{"n_layer": 9, "head_dim": 64, "vocab_size": 8192, "activation": "swiglu", "norm": "layernorm", "bias": "none", "tie_embeddings": false, "parallel_block": false, "optimizer": "muon_variant", "warmup_steps": 200, "schedule": "wsd", "doc_mask": true, "dataset": "wikipedia_en"}
MLP neurons of a small language model. Each row is named by its layer, matrix (gate and up: input weights) and neuron, and shows model dimensions 0-127. Each number is 128 + 24 x the weight over its row's rms, rounded and kept within 0 to 255. Numbers have three digits each. A neuron's up and down rows have the sign that makes its largest values positive.
After each neuron's rows, "fires after" lists the tokens most often just before its 100 highest values on Wikipedia text that the model never trained on. A number after a token or word is its count.

L5.gate667:121157154081168149127085136101149143132114123177093085159126163107123106132135150131113156134121117165091145122117129124169132156101120097150138122105117107102104114141151144109115117098112124122101095162119150090132113134138136137101115139149108175145121143086134127154104141097103150124099142123210123074139137110168180083119087097123120113204142112133103159134117117133124110176127
L5.up667:116165119106155141101163141177151148131163130158144102149145134084129117139178142139117146129129126133160138095124140113129151144151120088117124126135162142090091086147144142111109104114118148123149189112112135136108157116109135153134099127123152163128135137112149122104073131125084067145094144099144132098120068162148123116140161123146112143191144115096116134155112120142151151122129
fires after: " " 44, "-" 9, " (" 4

L5.gate821:086137122107154110136157150157114129082161099106064130153122135194126124149110171163137143095112118146140147133158154110166094170112160136108115103163078117139122071124120149180152092120096120121166134111137134163115140150188129118123114109130133130131106152126110168106103117152136115136142158149094154092125126117085103121107169153149112086126138136158167125179119135109139096066120
L5.up821:127151091123131106136161118136122146180134135163102131167157102113129154133118133139135152134107165137158115142147113107114149138137132121112149125101115123111115127125118082125095148100123086114126123148143133160148158130140119160136147118152129125129136135096102140074127137115134132087117149139111144106076146114115096109135120116155119115146130137154152118126119139115140091092147
fires after: "," 51, "." 23, " " 5

L6.gate249:114115124109126140104136152178108109135137120193095148100121119174116149081170120122162105124093144132133104140116143193105125147148124140112137145120138104127123107154152138166160109105155123127148143141119148117122099153092148131121094126102084166116137114127082174117104104150162150141139150156144125083124149110124174132098148144165124143131098114101121123161150148157174115138144
L6.up249:192088102087136124120154122150114147117127127129095154105093136151133139109079117131124130141185112164144133124164116159131153168131154098137126110157143127137143095176130092126108098097100154112126128119139121124124126107134162120156127146149104139114148127150113109126081142158140162120121155110138113158095159136120122124134183119177146162162127112101117120131146149175144159094105
fires after: " |" 30, "," 14, "4" 8, "\n" 7, " " 6

L6.gate106:130147129109168145174138117140111128149095161109107123118116120141085114145093137122122138109166140111146147126125166149143102130160088127119125114097123157160108136117074166140116140114115095125142128044100140166167110122131144166117109085070187081092142154134144116146112112111106098151157161112096102124106123108130150159139105113110182123136113151093118130097141120093083135145129
L6.up106:149124118164164137114156174140146108119087117157121147145081114137195124130105132119125111128165150171156129174114132123126097097115131116114116124108122151088105097168086083088102134172129146142111120099106069073101134132142092151125119117141143153090130093110116125096123089098121155127145137131141149094130090116114111092107169081132097144145110134082118109150117111137091132152112
fires after: "s" 21, " p" 9, ":" 9, " " 9, "S" 6, "'" 6

L5.gate411:086116136122103105142114114123071163117110143144167123103120086144116144093098154138107141167157161149112113085135113085130124106112130152141125126116120120136186153158136163128123099147139116095147117126114144114129125120137109129145133152151136106151134142164163106173185116137055088166136128131109121106130125132161115114161144136152128154168110104152103149155133142117140168154089
L5.up411:131116117169125132113135142089126088088167090113177120102171151113149129119166093153115100117092145133170142109148133134163139154131095107106152125087123117113166137139146120133138122141108128150150137135121142112094132131113111112141101099120111089073173134119111105112130159089135116129081076119120148109154168113115139111123107118141136142133105117106139187157160048106174127163172
fires after: "." 34, " of" 22, " |" 6, " at" 4, ".\"" 4, "\"." 4

L6.gate119:081136124162148148086079126112125133118126114134147110150104145157137149147150167146138132177134105162121120121152092124136132118151151115100122130150122105131121079101144132106157111131119155074144151131095114101116094111082101133111106143102096124073160121137108144121172120126167122133148110149173113095150182148084117117121114148117117139135150134136146090160140146165115102105124
L6.up119:132127164123165141106148119115119152121118133146125128138108126118164121166103124118139078173141124129132109153104119123137141090140124094090159091132165107107122140110149146109109107148147108124126116140129146102145145107040126138117089124118156149115123121130153166162134160183166182102101151132141132131124134157118140107111112154097088130123136129126151126169159103161122111109159
fires after: "," 35, ":" 29, "0" 28, "5" 4

L5.gate95:119100109147169100114111101058133127154095133078083134125102143161079116115061115132092131127132128104125163113118125127133142121091112107120099150097141134161146150103195076123111174132134141131138142073128128150144121149156104138127103129137109129110121155122137124104065149147128112097113185158145065145169106129091087153132111162125099124106121102096119089148132131150172105128145
L5.up95:119174126122132118122101100099120121139130131153152139174129133111144132119112145117156164148197152138143098131126123153087107160167106130139154162083112103132192091076093117134098105109118140098125147169096143145158145102090151095117139144121137136143099117167096126155139159158145123115130097130128137118110102100139132123129160121154135122129097172137099177120119121132082131110132
fires after: " Li" 24, " Lo" 15, " El" 9, "\n" 7, "li" 6, " L" 6

L5.gate26:124156109115180063091119098112141123134133101130118144134123098131092141132082156169084125104136104147152168097150113149127092130138130110138091115148112158122138140099140126132123090141137119147134119137104103148106091102114129097130082129151098099109106131142068131102115145105116100132099172163087105118140085095151171142124090112144109140134117102165137170106130127125114113105128
L5.up26:091117122153146144112174117107143193127108075130156164129142114118142124138120086150102124131164141133157165131150141135131074153135138130142179137108136107128147126140182129137138139106170128143133127138117125113147117172103153111093111157121121144111119115097100152144081148123128165104116138136139096145078075158147139188127105116107118194134111115109150090117089091127147140133129
fires after: "\n" 100

L5.gate920:197139099135109154147096108135111103100097111191135102202122159109142152135172139151127101107125146124118130175126160159097118103125139102094113099116107148125130137127173067165145161110127098127120132086103119145123182101142116136136109132131109121127097103126156082150123125157148133191126154189092129130155083115123131107166168164126125154128158138152104164134149131171146169164148
L5.up920:118158122133127078142148123137110124182129169137131108190140094108128171101082145135105147128097164136111195137100103111114106124116102139127095144133088107133086155116157116149172155166118114134167163115102138135102121102160079110120091169109131128133116063140125118137091129154132124182115137159116094119092151127156109123124151125112119125103168133116133156160120130102121129102165
fires after: "." 48, " =" 31, "\n" 9

L6.gate453:145090084119107145140172107133094140131101106166044114186112130143109111135138135146116137159127101137112109144156141110100133141135124119158129132146179113114128143092145115151115154149128141178132146099148121100112116088135137143124091108152101076112121184147129156109119170120128129114133087129131153097113170118061078151076132089155090151100171110128118127125139114155170136111171
L6.up453:112101106131101182113133159114172158154121118143128099154124116095161102134128087130108154147144145113104118146141130119128124108132117153166140137154107107131119108138155130164118118171102111145131100107190141166129170108143146140129135156128135140100170113126146116099120151097112185145144152143102159131121127127101111134141153130144124126154155142116143130128111175147144116142118
fires after: " " 42, "," 13, "." 9, "B" 4

L5.gate59:130122135103122152068150154135153135093190131131135124145116090114122132122155128128105146069160152145096134082182130166110118096145082142151120088131104154150126136142110144139088113101131122121145138084131152155134184122154125105119115082151117144112144109108168118139119097147130138143142113119129133115122097116095127104150120140111081132114144112099158150089147130117103126099116
L5.up59:136106146117116120036132136153139172112140137120122118170101059100106122178118136143151127125145180105118160141161160101151152130134100115061103148131108152113119169130116109093084121133106149145111090130146149159131153142123176112143152127106126101109134155090086131100091114114130101110118100154126126116170114141145125121140181114135162136125101147105146108139097140115119130096081
fires after: "\n" 96

L6.gate595:143129151149061138099141162144139095144115132104089081130099101168099164126080146174133134113105089085113161152116132114115087095130118089148067135104107112083089136118145126125126121108136119139125135104084108126146113124159146130088129081128144131113109128113127173130122155129110155176112138118110104106128138096116106170133113135127184094144125107095119131155160139104118158121117
L6.up595:155147125165097148097143148154175197162105124142128147140099115141120122114138161113070117108115154161148121078110138096138146140142087089142108167129124142117136115140114114132075138127115062159165127111099128118146085165108113167110106122087122133121148148128102126124128112141137128103136124092106123117176114099137134146136149135093077174163124126080132137123145102161145122130105
fires after: " " 35, " (" 17

L5.gate226:145143120088131119108149129137184143148120111128136153074132145141139097125146138134135131137154150153120122171124127137094149121147126121115106153115126184142092120090179126109135115112145124165121109094130122130113129108083121167120130126151140149111188149196090094124162119092178099099141095142111149114170123132114111140153140124170130104139118139099133152130162119161136087112142
L5.up226:142119129124124117151151117141127125162125094066081108117155091128196139167102155123166129164110127107173146108094092165083137104135131137132108145157138162153144096134130112140129110107150169123137114089096148107134183100123133127150066142082177143154154107128115129106119112161164157148142133132115108097156131127145097128107135138129136104158127104134127158087147136101150078096150
fires after: "," 23, " that" 22, ":" 10, " (" 9, " \"" 5, " where" 4

L6.gate771:136145131182161153150176093150149120118148089157139132145125123147079118125160118123141161096054141118139192174111123127119138117106105116129163181175162121108130100168176120118136173145107119153160127157163121150174134119175134103143126162156127148089102064145123127124192113155147114129133117136128168128131141123126134131164137132150150095139123104135128119120147132131140115160121
L6.up771:104138163169133149088128130119109119174132164135133133114159136128103156125146151109124144098110128125139137145149102151121144092114133123151134127113148102135117121156140149144138152142118132138122141116098126120138144167162107117109136135139114129138131083126101118131079106136183101113111166125145128173134140106071128144117126119135174153136161192105173171105137168124146114159136
fires after: "1" 14, "9" 12, "2" 12, "8" 11, "4" 10

L5.gate779:126144131150155128107159147130137148123111120129137139132115110143110146147137144135134115161177142143168097160112126120128105105124128103105075126141158159093128146136125096152132087116096102171046094113138080105123154116131129083081102135111115140120115130133093126102098087075127106099126106124132123145174126169058158132106089135155140136125123089127121118126122132177081124099133
L5.up779:150133114124112126102149117105113124120137147144124163118156138126125125159112130156114163139137120166113134102133131100163167117157114113138135145108129135116124144138106130106107132095100161151105092070112121145104131139162109139142114166121110116145109099115129104124127083105136138107116122107107101101123130117121159144096169164145116161117127143146130129132167171126130118116113
fires after: "2" 21, "1" 20, "0" 14, "8" 9, "7" 5

L6.gate379:154172155140165117125099120137118131115152123121118124135123146164168100129151170150101176131175164092088126142141099139122075117083112087117166119141148140155154117116145118156136152142145174122185145148113104167123108129135147142150164143155156126124119131101114149137150120132131145125144169145159162148117155153098085104089081145167132090140120142152115100095134167149097135143106
L6.up379:144154160132118123097118148140133166128142132114147133122150067073136158129062113150143123146145141160165092125132095158080124145109139113121084110108093143133105174125101102122161138121094082121122110101125098119147152134133074148089106150130128133185119156141122090144098112117141108109132100106130149125152133156159101185131158149086126132151134130124130169119155137125120151179135
fires after: "2" 18, "1" 16, "0" 12, "5" 11, "9" 9, "8" 5

L5.gate413:113119073089115151134111106100098104158093114138134163133104140125169118104111112139157123079115146143112141154142131148143145133157095175088131165110111119135083112091125137145084121120153109105152110110114166148132116131104128124127115110096141125126125152140117109128101154120101161098111124176129136126148158107087139166121126134154128173118097088100097151106128106117096119119142
L5.up413:087084123099131108133073119118133092126154130145131139145132102142133160144149129120139181114109132138091103139122129129144111095131142125140144184109158111149093125103103116154155147129106147133132134125111137148137140088109127107118118112116122122131138125151103120103173129125145116104096090164137109118121127165100128095133164166133149138191095115129086157125148112179115140168119
fires after: " =" 28, "s" 19, "History" 8, "Results" 4

L5.gate454:079086129147162078121137120153137130134147099146096119142161112076122134139131163105118142106071144126072131103139131138086137138104177139133094122133168117101127096137110170160148163134154118106127107149125126132089109135123164114114089108134114112087130159145089119126160121156077114108104094134091117086203145109097117099139091096120123148116125151107104161093126125142134080104135
L5.up454:131106128142156085133118107102098140097119123104097127127123097107149120109163122132130115098120163097108140120114139179117142082114141159129114168125123112106154120110083137122193148145132128101099138095136125090102145150118151080137101124125147100133146127154136120109138088127096121153092099114165092142159119116116118171131135100122129150147096099077133125139122137092101077156104
fires after: " =" 34, "s" 6, "History" 6, "Results" 5, "Career" 4, " career" 4

L5.gate177:127119152149165122087126101079136130094138127166151116133116134172121128131174143149125098112122168123147127081144099127132143107104132144160170145123169157083118165104179103136105140148164130101122097137124120122155117166147164144090158104134129140108153115148137129121119153148119120133144132115069129124106147091141151131156104136142101103132114133141060116137159138080114123153155
L5.up177:161107131121105134122122110140155113071132063182145144109151120140122127120177110157140103049130094090139102101132108130131152105120139065144166082095152128112146120154151129169122161112127119117092099137165112136146161107113134130097105148110134169085132108124138118122128121091086173121103141082109125072132136113114124130153120145104116126110141165138083076127111140087146125132147
fires after: "0" 24, "9" 19, " " 8, " Pa" 4, "7" 4

L5.gate934:106124170115127084114112152081113120072123118141132185103130164107143121136120121140166094118106148121118096152152134140173120132151093143108198086073126133177121126150156100139103085125119135107149101070143136206085110154121126178145120111154150119117150151096153136126184124124151162133085106131131114129148102131151104101173106147126107135123148141164122128109099129140135131137111
L5.up934:135145153115125106180112140113107114102126173126162120124137126148083158123104119096117137081109155122142098131097104128108110077112096173172130152094118136138091146112095144153185140132168113157143119105113134165120139150142096148181129125116134147115141129138130122110163155105120126137141135145109174086152139193108131164124124133116136122142081121171172175131110138139116111054099
fires after: "-" 29, " con" 10, " de" 7, "pur" 4

L5.gate344:156170124138109101110087151114135121154139133116137181122122114126125118147135114138124145164165104087107117181093141191145176177138155135148122145166125136153152149124132152144098122172108125130163102146142121138128126111098158131086139166145158171092168109158093124137145111093147136130150117108110183127177191123101145110114128096092148141130105111122133118161082179113104108130094
L5.up344:132092142125098093120092175176129109170113111094121145106167101119149097121103129171109127131151138137109106132164091162118136144087113121109154132126114149132162107157155166154132120132119142116127174144166133151124145095122130110097113099102138128105150099089108111094136108108105131122143139091141191135148150192172093068109144161085158142127057134129118121110139174161111095124106
fires after: " of" 22, "==" 14, "'" 13, " ==" 4

L5.gate818:108119149097159083160163153128062092166106143150099128167130096099130170106142142126110117097179181094152088148097085103142123123079107165135133140121090142126119149122133125145126144160110078124116158109122141138107125115160162127120149155144155142113119125118126102109086123169121141112097115147116138110136098092126071108124121123131176115156121154093097131152104118113165156116132
L5.up818:126154146153149105129114142147052105127116093125104160135088103107107159172139142129103150134135137123143103127121132131105157139118115145129098142111128120145107141150146134114149114111131133102078152119097107162104115107172165091083098139096129122144134091118119084145114139114144091135099115146108075105117118107140127111125142094117146134141103158093108175113087113141138112109152
fires after: "." 86, ".\"" 5, "\"." 5

L5.gate445:177104194155125152112102129119156154128168117117088144136148161100091138089114096158130069142164158116147147125145103081090162132120117145128136139101121138129174136148081177115134095137123131140111096124151140143128127111121109115139168151107123130130146079151104149114112168117161123116117171104111122105119127118149130153157155151128128093141118138092123169152146131130160137124061
L5.up445:127131063152156125113121109153181097161143124154137135115066110137152134155106135151147134102126131134112149103137141180101145163095126124137142130137128134133116074102112143113145130122117128150130119169137150148142154106169151170136079101120097149147150123150112049156159117184152139141153132118144185176150120099124113100169124138137170137121166152133152126151078113139112131115184
fires after: " the" 21, " a" 11, " his" 10, " their" 6, " her" 5, " " 5

L5.gate887:091152141132166102108120119169140139158143090136165128131156164098164106121071159134153132108122115143101135108134151118149095135158111099087110141127109119110110137159118133147133138161093106100156121121124083111131166156141101109115149112095125144171130111166133170116118122103083134155139126122115077150094144149113126123132113145122139122108121091152142161112151105201141143113100
L5.up887:120172170113169128122115137130130132127188118099115134127127140109146119108129137128162109089112111139129154109122098182160103120152159132133123162097109116099114127108071177106092106132088132085137163143117176157132156138146153131120099127119110115112165123114091125151105155143112159111101145125100128118145118166137087157084140096081127136146129092124137162143140126093141129111108
fires after: " " 36, "1" 8, " on" 7, " +" 5, " or" 5

L6.gate34:147138087081138146102132143122105166139101149096115151123138125121160135134123129146111113127138119109149134156125145166092123141165126107127157133148122081146127081076153154134081113188178108134142163080108127102121097127089130134134139110150129126137153143104097127109125155157113127121121098171114137130149109145138116128137056173114133121166177114122083122139133116141093113129135
L6.up34:180146119095097098138161115113156145173136125120146115145158100091144127129140161169098142124167128132088152149098126118138132107140104129145097147142157123176111152105122116138155145143121102130144083129113176130113127168120131152136124100125128135199115133172126108168154137124151115124122105137136116132126135114141134150175080089150141173175188165116108135158141121135176092134121
fires after: "\n" 61

L6.gate927:131132083104122148158139110111110138084120118150158177168132135136102085147148120128120156147118118156113123142115092126138143141159121112139117118155146125139159101071158145180154149106123159132129117142112132125094156128124146121106101102189111118190100127152121115139139133154089156107134097133171101123105156146169124118173136107123129101157084122091107135153073138159133111139132
L6.up927:147100106110109109150112133116125099097106115158137100125106144123106102156158124104128104139169124140129131114098082154138146119153100092150136077116130168073137136121138150151156164103165126183093168150098147158118170129090118149119142099097091094131118141148089101114131095185146116132098178155116105081142138126111115100096148136091114161122108133113135124188150139116065116155144
fires after: "\n" 61, "2" 6

L6.gate860:137080127122118115106152185163111146117129149109125170123119114125143099142089137145095116130135079138098177103144128108184170143139114102059134108129168188107124134132125169142112162082135148106142128155097134159152101125135095167145125124135114112119137117126075130113132177128132139076125111174117140115169081131120145129137149085144096121181110110128125144149118150099119119095108
L6.up860:118099097142113105121116094161149084140119178134121111089123139178117166142146146123168094131096124109146114098121162172102154122159106117148105134140120136129147157128101133121122120098108132146120137101127141150138129082064121119139120139142073141137120102142108122082142112126143087113133124108149110082126134143122140152096137120139129138157123147145131158133110118156123153142091
fires after: "," 21, "." 13, " that" 7, " as" 7, ":" 6, " /" 6

L6.gate165:102148145124148148124123122090104128129139094127076138105104139134124119135108137169129119127123142069144118114106109125131153125133205148187110107159118179104133129130104162122119141119108089093127087142115143123144155082154126114105129095107107159133108154118095111121147119090091130129152130081124126098127129099135110126140132123086146133195153141165122116146132110117129128110139
L6.up165:094117077130129192135160115128135119127158088120129159122134089135116108131141141134127103084171127141111118152131125103114125103134143150140098131075142150172097081098103173134134126126145095161125140111161143153104153131129152129133098154086144101073139167124134115124121109138132102097110127115128163139146132155112166144148122157090124128074138129108069120117150131153122113162101
fires after: " " 35, " |" 9, "-" 7, "7" 6, " is" 6, "9" 4

L5.gate74:113088134142177130076128104159121117100102135136118126128131104119179150126080155124068123137139161185144168112102117148098133122156126128136121139099107104113116109136104102134074143080109096178126083126115110144190134175171140111127143116083140166158134149100067132091131084140124153083165060139155131123107112117120133126173127160150096117132123143106125063093129153158122092109123
L5.up74:120084114142183146138137096124122111145101103142109093138112134100138103150113166181114141111122160138111126131122135154132130147116124118164099119156136164137165131107120145137116165120083107140122108148160135158104113115106172123127147146122160140139144160133093114144108127128131110162115104168180133142147131146077110155149104125160120144078159180103136141096132150133133093161094
fires after: " " 34, "1" 15, " in" 7, " the" 4

L6.gate480:144101151116139128159128107118109108113153119153150128174112149088147164113115111132151119093124116184153167142149096113110141125158153131177184114124116087104108109169134126143126156122137176142127116125085171121122083131149131135073132119101138132134106117169111122143139118130127139147169102180143110119144129126091109133130155125195116137153134143092093096112135121131118146126110
L6.up480:134114132131142108187173150135123120124112123116109128115149182127175116105162122103150133119121176129151107135178127048120106105166147168165155147159142107134135141126120079117086127116071120122164119167085123125110136109152150124156110101139110137105152096159116123142095172100128150152136127120160136145123137105108130113119117117105113124133112128118043123125132131153147068167169
fires after: "0" 26, "5" 14, "9" 11, "6" 8, "2" 6, "3" 6

L5.gate210:052153143137103140101120145128088136154116146149092131144133114097110128158123110125102153094123093133129120161159147082136098150130148150127091132139137124136157083121119140071114091091158125130135114167125167127151104089144111082129108104170123167127171112162136114124129103127122158087148134120123141107089147141118113127091128108098153118158091170140159152162130110151147125151150
L5.up210:133158096155086121104087066107112131121138097114113142129102174106113144143088157169113132126114096110146145109123192128125085120156116116128093149102146150115104073131104146124128079112127110142161124136164133104103122123098097100154161129141110110112143136130134177093133097126100130123164132139117113097133135117135115122114141079148162128156140134146130109134149110121127093175132
fires after: "-" 33, " " 16, " Succeed" 7, " Preced" 7, ")" 5

L6.gate72:114129163085130118103117146134116139120140135136135141145137133118133115140109156152089090150142125121123118135159153142090126105107099140107137146132103151145083105112139122166150126135181156125118104120135140111141139125119104153119165119114099122121118178124121132130099149079136091180151149133103081148133108144107116098133125102178091085156164122139130118181105095122116167138113
L6.up72:131176101136117133147140143083186089118128130155137161045142132137116135137108146103108084102130128128139098082113105106135095157131148132152110127090107142109135118090097156113088131101151135106152104097138141088128161117164098103097077130143137124123125089132140099163143131091119116064114139116131115097098145100129172150110135112097138151130129103185117155112118147136138134155146
fires after: " " 36, "–" 12, "-" 8

L5.gate394:078133136144102125110107160122162145124139163114130149122143113135161152126103124099146120137137139067126151114124163156119146157127099152110111129135123159132117151142140101161101086135164141109119105157176117084149126130138096094128141135158152115158151154101101162141142097117128149102148100175111136137121131138128162120091123114146092155168115148136098149138115111150128151116115
L5.up394:138123117128135127072139122123139143149128093107123120150122151099147147121098115113094085141131129170137112130140137153172111122105150067096114164110145141129104151131108133093159106154118116138132139113146138118112129161126145085116089155136124135147182152156152144096126134119092168110110173125157202125104149128085126110143121126162135130124127136121139122138118127131146105125131
fires after: "1" 18, "4" 10, "3" 8, "9" 8, "5" 7

L5.gate181:143108123097174154133114118126148151172120155113161133109132109101125108119156098096081155119109152121149142141147140107147122117100155123145116106121126131114157152129138157128155138088076095127093110081138134078186132150170144096145116121127117154127108084141141123121114141147112139104105180155160149110099149102107134175165120118163145141110085116162153134120117146156111138106106
L5.up181:150083119127101130126092144166110118129149147135113100127156131104128146151143140163120131114140129147137145107142099083122110135146084132134140135158111127093160156151143099137118135152101139112150100136090112072210162123103098162122126111140125140128121102124144127119149114158110148114126088140100094159139145131151172171119106116156137171153123134119116119137138125117125077151114
fires after: "2" 98

L6.gate864:153140091127125121144073118104147149165124095151146158152128108169113095111109132166168102109085110136116115137130105167075122125136101126148093135098123144147107135108117134115168173094124177180152148156148123161133169115144151132156116136171125149093174128167113102120085127145108091146123129126131110156132165128116109114116127118116123136169152136102145103119187132113113141080122
L6.up864:166120126119155135140147127111119149098113168122078136151143095119136133155091128109159122138124149119122096099110130113145134146118105133141162120109117148096140145128133170179120146119102099083133157114100124123079114146105113128083123136097106138104105093166078144133116129116120150176154117121115152103142172103134138156170114156102098195147148051094129146124136181077123083144140
fires after: "===" 15, "==" 14, " |" 12, " (" 11, "." 11, " ==" 10

L5.gate231:115124116164137099128127138123088112089162174110098137087139137128109127097097142114118186156132130100125175097107104130120116126147150132145099156158176111121133119100146131144142128099120147080145118126141126076126086115134148174138102146132119154153126134154129163140121127144125108101140194172136144136133127143140125119122138148126110106118130122119135143175129160186097140168167
L5.up231:138101136140139112114142161134075107132125099176152121174137104105128134126119126115144141130108169152147161147100132119111128112144130105108117168095155139137145138132122148103119131123146143151156181148122127150162113184149154106151167102125138116116147138130146143151128117110158136158125138102112160105104131138112129119176132122123145107174135147131136121148128103101146074145102
fires after: "," 26, " the" 11, " of" 10, " in" 9, " and" 4, "-" 4

L5.gate384:112137116152139086116110105125098182120148110146118099142129107153108126119070145130099131092131111105104099164139159139142115163153137127090146112144118101094127139147100110123130118175098097121150105121147129155114149119168111133120148111155150173102069151107132126133084181113095159123146130134127104135125094149085102096155146149133104145099109107083176145104134117129121087116116
L5.up384:129130109125146106124147082111121105140112147138155113102142086173153084091092161122123128155118144150123110135145163104133159164148121159122145107134141110123145140133091093132127137126126083161143132156159179137123147155166119153139114119089129167171098125126135177101098156132118141160141095126125129136164152108108105112111100170145123123159126123088095149127143140127149083115138
fires after: "," 34, "." 19, "\n" 4, " but" 4

L5.gate199:092130101138085095122116099097103151166155131140117157119146134147126102122102141103119112158135132111153073142116083117100161103061157104122136158127104167148163124144107124156154123160138145122124155118144162173134129103118116141142086181115147142145122118134078115098106097139113110116121140131145157074137105128139097139134175127127141061105139131150123150111117123147099161167110
L5.up199:130115106127105073108127157132082176119155100140121116162135107141137120146120129100127169126076104106160084110095139188111133114098124117135123127134100163104111152133130084151115133117091135127080126147118112145132148122108118132154165097123138115121150158175121110086140097102155107104092108149121147083159160167115122141139173150103159080152118131132077103114155131111174140143119
fires after: "." 59, "\n" 24, ".\"" 6, ")." 4, "\"." 4

L5.gate503:094140137158138160093140134125123137087124147122145112111145150140139129127084145117140166126092105132157143116121103118108130178155080095119123080099159110144107137125140094116116102123098091114151098144160089158105128097087112106119156117110129123122134115125140103105111124161125104107114089129135107138143125122153163121134096114131126136157135182067126149121098121116054154114106
L5.up503:123172116092129141160094101102130132114108152128117194118154148146111107095101120134102153142124138152116142143108100109135135143122125127116127118138116095109094122112144148098114091108120116124155102086124124107143159103136089119176138104146147123135136132087153177107113122142153117100157125141116104119143099111103154096122103117098132124191126090125152115153143149137111138158118
fires after: "9" 34, "8" 19, "1" 14, " " 9, " in" 7

L5.gate911:152113082097127166139134159113129150124167122136096089125152119091131108124139123147101099147122113145141123166091102158119121122172110129123120109121088155171097111154146101129113140125093111153161108137116139095126116099153162150146139116112157147119133100167145146133165115136156146131112105172116132142123115145117110167149138172082145118145176150099088176101110143144139122122123
L5.up911:134087118139089141119181160129141131080140185119111111140157127115162111174110129137101126148105111139103114106168115104079137109117134111164169077108091095150131147095143085154112127146137133125160133170114117149141094097113099114120120121133106119138110122166125169106166121102185123093089098142128151116143135130109132139078109093101134118140112128127136134121132134125123101119096
fires after: "\n" 43, "Follow" 7, "," 6, " " 4, "-" 4

L6.gate523:143129121145138139159121123146068133095138100104160128186150152134160107137120116090131106099157132141077128129159173054122129109134139122118126141132119045092126136132139108103165135116126155130157132177133117145115130141100185128151129116156127141135138128116106117113146159102142173132096116113157110134133165105099131128125161164145061141144167160140154156122098119134143138089099
L6.up523:097152185105124102128152098106143103141095100119142139164137076075109124120126110113158126154152147134073150135134133126110117124151099147154133107133110162104157116134117143120164131116121155138086109116105131131167126106130133120126181114140117148157140111170118154126132094114139129128129168110129107145175142123131123126141121122133148122142121122165148130139133117124175142075097
fires after: " " 56, "2" 5, "4" 4, "5" 4

L6.gate872:100106109116122145153115124086131116110112139098091122132150162120140128118116100067096120128111157146163114136140130118162120121138181131124136137099071147136113104114152101120158142107118138126117142147151148106106150151148186192136111168110137130119147110113110112149169146080148122120115155131103173140167103108143136125174131151194124125124138099090169144114148126165153145123136
L6.up872:137144146121145148145122177126138131139159114119083111112130123136159113129089121107151143126128073135141128142114146146130118144105126135134119111096115161147095105092142115129175152126065162105139129133120135126125106134153111127197168149117141131152155129124091120099137089133113108131107139112144129121105179131129145087107134153148156164153193154113170174164136144113114116097124
fires after: "," 27, "-" 18, "N" 10, " •" 4

L6.gate586:140142113092132153189110117141119145103101138139152132141157162161157149127100110131105146147114148105131149127129138143097148130101088132117097139145126170143120123112106112169119141122129101159135099139131154090113203145190130167093118169141126113183136144111136119108178139136135160139136121146139152101120138149154126115115158127151123114122145107171116119128085119125129096104141
L6.up586:086125101117103137136078100127143138143119141139111106156122078146136060091107089108083114151090120137139096125150137124099150111143137104130154122093140117137102128156128119135144117146144126110141136096132095105139102164143100116162166146129183182132143146085176107125158081097093095152108122155123162105112144138116131094142140100123114148139104132143151151141137114150149128131097
fires after: "0" 58, "9" 13, "1" 4, "3" 4

L6.gate855:110145137101118172114151095148147190141155132128118076134175091174109099106179087118116141110156146143172136121104149108089138122172112107107143133124110137147157101178128162091140111112149079137144131129113147145129186129068113120134124122151118135148118170169096106134160133075150177166111121102087129133120176099134113121138107110109124167103154117132102125133132130125116142113139
L6.up855:081128133114180135116122143126137154128117131167108146145080154125157108070118152130105161130074150104126113149130142111107108092141114146122146097115124138078108120135106135163105115110148147128130077112115137149158122107121123107165088123140154138160131162099150130182152128134085178152111115153127130102111088118118151081148162115109146120061152117115116117113131106170145151098139
fires after: "." 53, "\n" 16, "-" 6, " and" 5, "|" 4

L6.gate556:079079141130094098131167118164120094120120136140103094078098166141120138135140072151114124171150125167096163116116121117109143131133127163144114162118127121142109108104079135181119154145109105134134113116124144097110147147126132141134138147160161120104164144087120133121114129079131123118146119147157112119130108165068167122120109121121139111117101107115122114145106139173156133129107
L6.up556:140122129136126129126170114128157142125145082129107126112130118147143098138107110141157096126095126109113116138142102146102115150083093097122133166153104105115122135157080136117090152119119152096086153117147134086113145138124067143126139114153134142122146149103139108100130133161096139119140121129152115081147131117120139108133138158168111108111133168093154109157135131140141094099130
fires after: "." 35, "," 21